config.yaml
hidden_size: 160
num_attention_heads: 2
positions: "learned"
init_std_qkv: 0.0239
init_std_o: 0.00597
init_std_down: 0.00597
optimizer: "muon_variant"
learning_rate: 0.0115
beta1: 0.95
lr_head: 0.00887
max_grad_norm: 0.5
decay_fraction: 0.616
batch_tokens: 32768
doc_mask: true
train_tokens: 139400000
MLP neurons of a small language model. Each row is named by its layer, matrix (up: input weights) and neuron, and shows model dimensions 80-143. Each number is 200 + 40 x the weight over its row's rms, rounded and kept within 0 to 999.
After each neuron's rows, "fires on" lists the tokens most often at its 100 highest values on Wikipedia text that the model never trained on.

L4.up399,264,168,199,170,197,103,210,284,126,205,157,209,159,183,167,176,204,221,201,188,163,254,155,187,234,168,268,205,252,214,199,205,194,190,175,193,205,212,212,108,223,245,191,141,209,235,229,147,199,227,179,187,191,252,243,163,168,213,137,217,142,220,201,177
fires on: "d", "ty", "ch", "k", "y", "l"

L4.up329,138,182,165,217,200,263,159,159,185,237,157,198,109,197,187,160,193,230,190,220,175,274,227,181,215,203,193,261,143,164,168,191,230,219,193,261,193,215,201,183,177,197,174,152,191,206,167,223,225,224,136,211,212,207,208,198,175,253,289,108,203,232,245,244
fires on: "m", "bu", "ty", "vis", "duc"

L4.up579,247,178,223,151,231,261,267,194,192,197,266,164,254,177,152,202,188,159,215,236,148,236,161,253,234,191,189,195,231,99,214,220,220,221,271,197,219,166,160,265,252,148,214,144,222,174,211,196,218,183,206,235,200,209,243,177,200,252,236,226,220,167,217,205
fires on: "an", "et", "Nor", "th", "th "

L4.up255,212,142,197,256,180,230,137,216,153,188,205,252,205,284,118,248,173,263,209,150,241,173,182,203,146,199,194,218,138,217,204,316,86,243,214,212,263,232,238,246,184,207,254,212,218,239,182,163,204,141,179,177,249,243,217,165,214,179,218,136,136,180,206,164
fires on: "ong", "u", "id", "l", "d", "n"

L4.up593,259,147,135,190,273,139,211,174,224,209,225,226,239,225,93,157,216,211,179,211,196,218,204,261,197,211,299,226,151,217,235,267,269,211,223,163,178,157,142,139,181,108,210,270,97,195,215,89,185,281,196,275,195,200,172,261,196,233,179,171,161,160,229,201
fires on: "l", "se", "fl", "le", "w"

L4.up302,133,205,219,203,121,187,259,228,249,201,185,224,223,220,199,139,264,222,201,187,112,226,150,283,183,218,140,224,219,207,182,246,248,265,171,188,223,156,222,101,226,231,170,272,203,199,186,256,192,259,188,258,221,241,223,201,85,256,229,177,196,201,192,126
fires on: "in ", "ex", "m", "um", "op"

L4.up303,126,140,173,240,280,200,232,250,227,204,212,244,190,161,230,226,199,204,215,170,199,182,220,252,192,214,221,253,179,167,81,257,193,176,189,183,211,225,247,230,208,166,181,221,198,242,184,287,185,176,208,226,171,142,241,141,177,196,210,233,225,256,106,135
fires on: "at ", "in ", "o ", "eld ", "ed ", "l "

L4.up377,154,169,158,186,175,190,233,162,146,206,173,259,155,136,221,183,187,194,195,232,239,260,210,193,186,216,174,191,189,219,230,195,175,213,172,182,215,261,153,190,157,212,172,218,267,246,262,261,203,216,300,244,187,217,221,204,218,260,229,204,242,269,155,208
fires on: "y", "fil", "mus", "Y", "known ", "ay"

L4.up533,146,225,178,218,191,227,201,195,214,179,176,217,237,78,231,184,197,216,116,244,205,174,176,205,180,171,232,209,313,183,205,138,198,175,202,247,247,209,192,177,156,145,293,193,262,252,164,167,217,162,196,146,169,257,198,197,231,279,187,153,228,217,140,240
fires on: "di", "ation", "===", "fic", "ity", "work"

L4.up451,107,145,187,212,201,205,173,210,181,193,207,192,203,277,229,170,208,225,255,212,191,171,208,200,239,156,150,280,183,171,182,212,255,222,248,224,133,234,223,186,190,167,238,212,198,233,154,139,136,214,216,206,232,285,165,222,224,231,199,207,184,153,219,200
fires on: "re", "ap", "'", "ro"

L4.up570,181,187,200,187,201,176,210,215,183,240,230,217,202,158,259,176,162,197,184,168,227,208,191,192,208,232,189,251,286,141,242,174,162,239,173,197,144,243,181,189,181,132,158,275,231,185,213,247,188,179,226,189,181,172,165,199,168,244,248,167,219,150,208,296
fires on: "Wh", "s ", "This ", "that "

L4.up297,67,193,241,198,220,170,230,195,221,260,173,212,206,186,211,191,188,126,254,189,315,195,188,186,167,173,168,230,245,162,183,248,208,142,210,226,236,211,186,141,200,182,221,196,200,266,228,283,227,152,251,177,216,235,206,200,168,172,179,217,185,130,205,251
fires on: "| ", "y", "wor", "ou", "I", "t"

L4.up556,195,252,148,172,134,194,187,179,145,170,168,187,163,180,162,185,242,179,182,135,200,222,244,150,226,176,256,186,202,225,184,221,167,206,231,213,177,242,202,229,234,88,132,263,236,227,210,221,107,212,173,221,239,160,235,232,248,151,252,172,201,237,240,221
fires on: "w", "h", "their ", "d", "her ", "that "

L4.up440,208,155,192,161,151,116,153,132,267,199,174,199,161,187,245,254,219,232,157,193,172,226,224,234,198,134,237,158,238,225,195,250,199,279,248,277,202,182,149,179,181,226,176,218,226,155,212,170,183,214,194,180,223,157,197,191,153,200,174,246,253,120,245,281
fires on: "s", "pl", "f", "3 ", "ec"

L4.up186,176,217,298,226,219,204,190,205,139,143,216,191,261,181,274,189,190,231,186,107,182,247,104,207,216,295,212,174,151,222,155,226,287,194,98,267,216,188,130,226,158,226,194,192,197,161,240,259,160,261,172,267,110,223,230,205,220,219,222,164,197,260,204,215
fires on: "p", "t", "st", "M"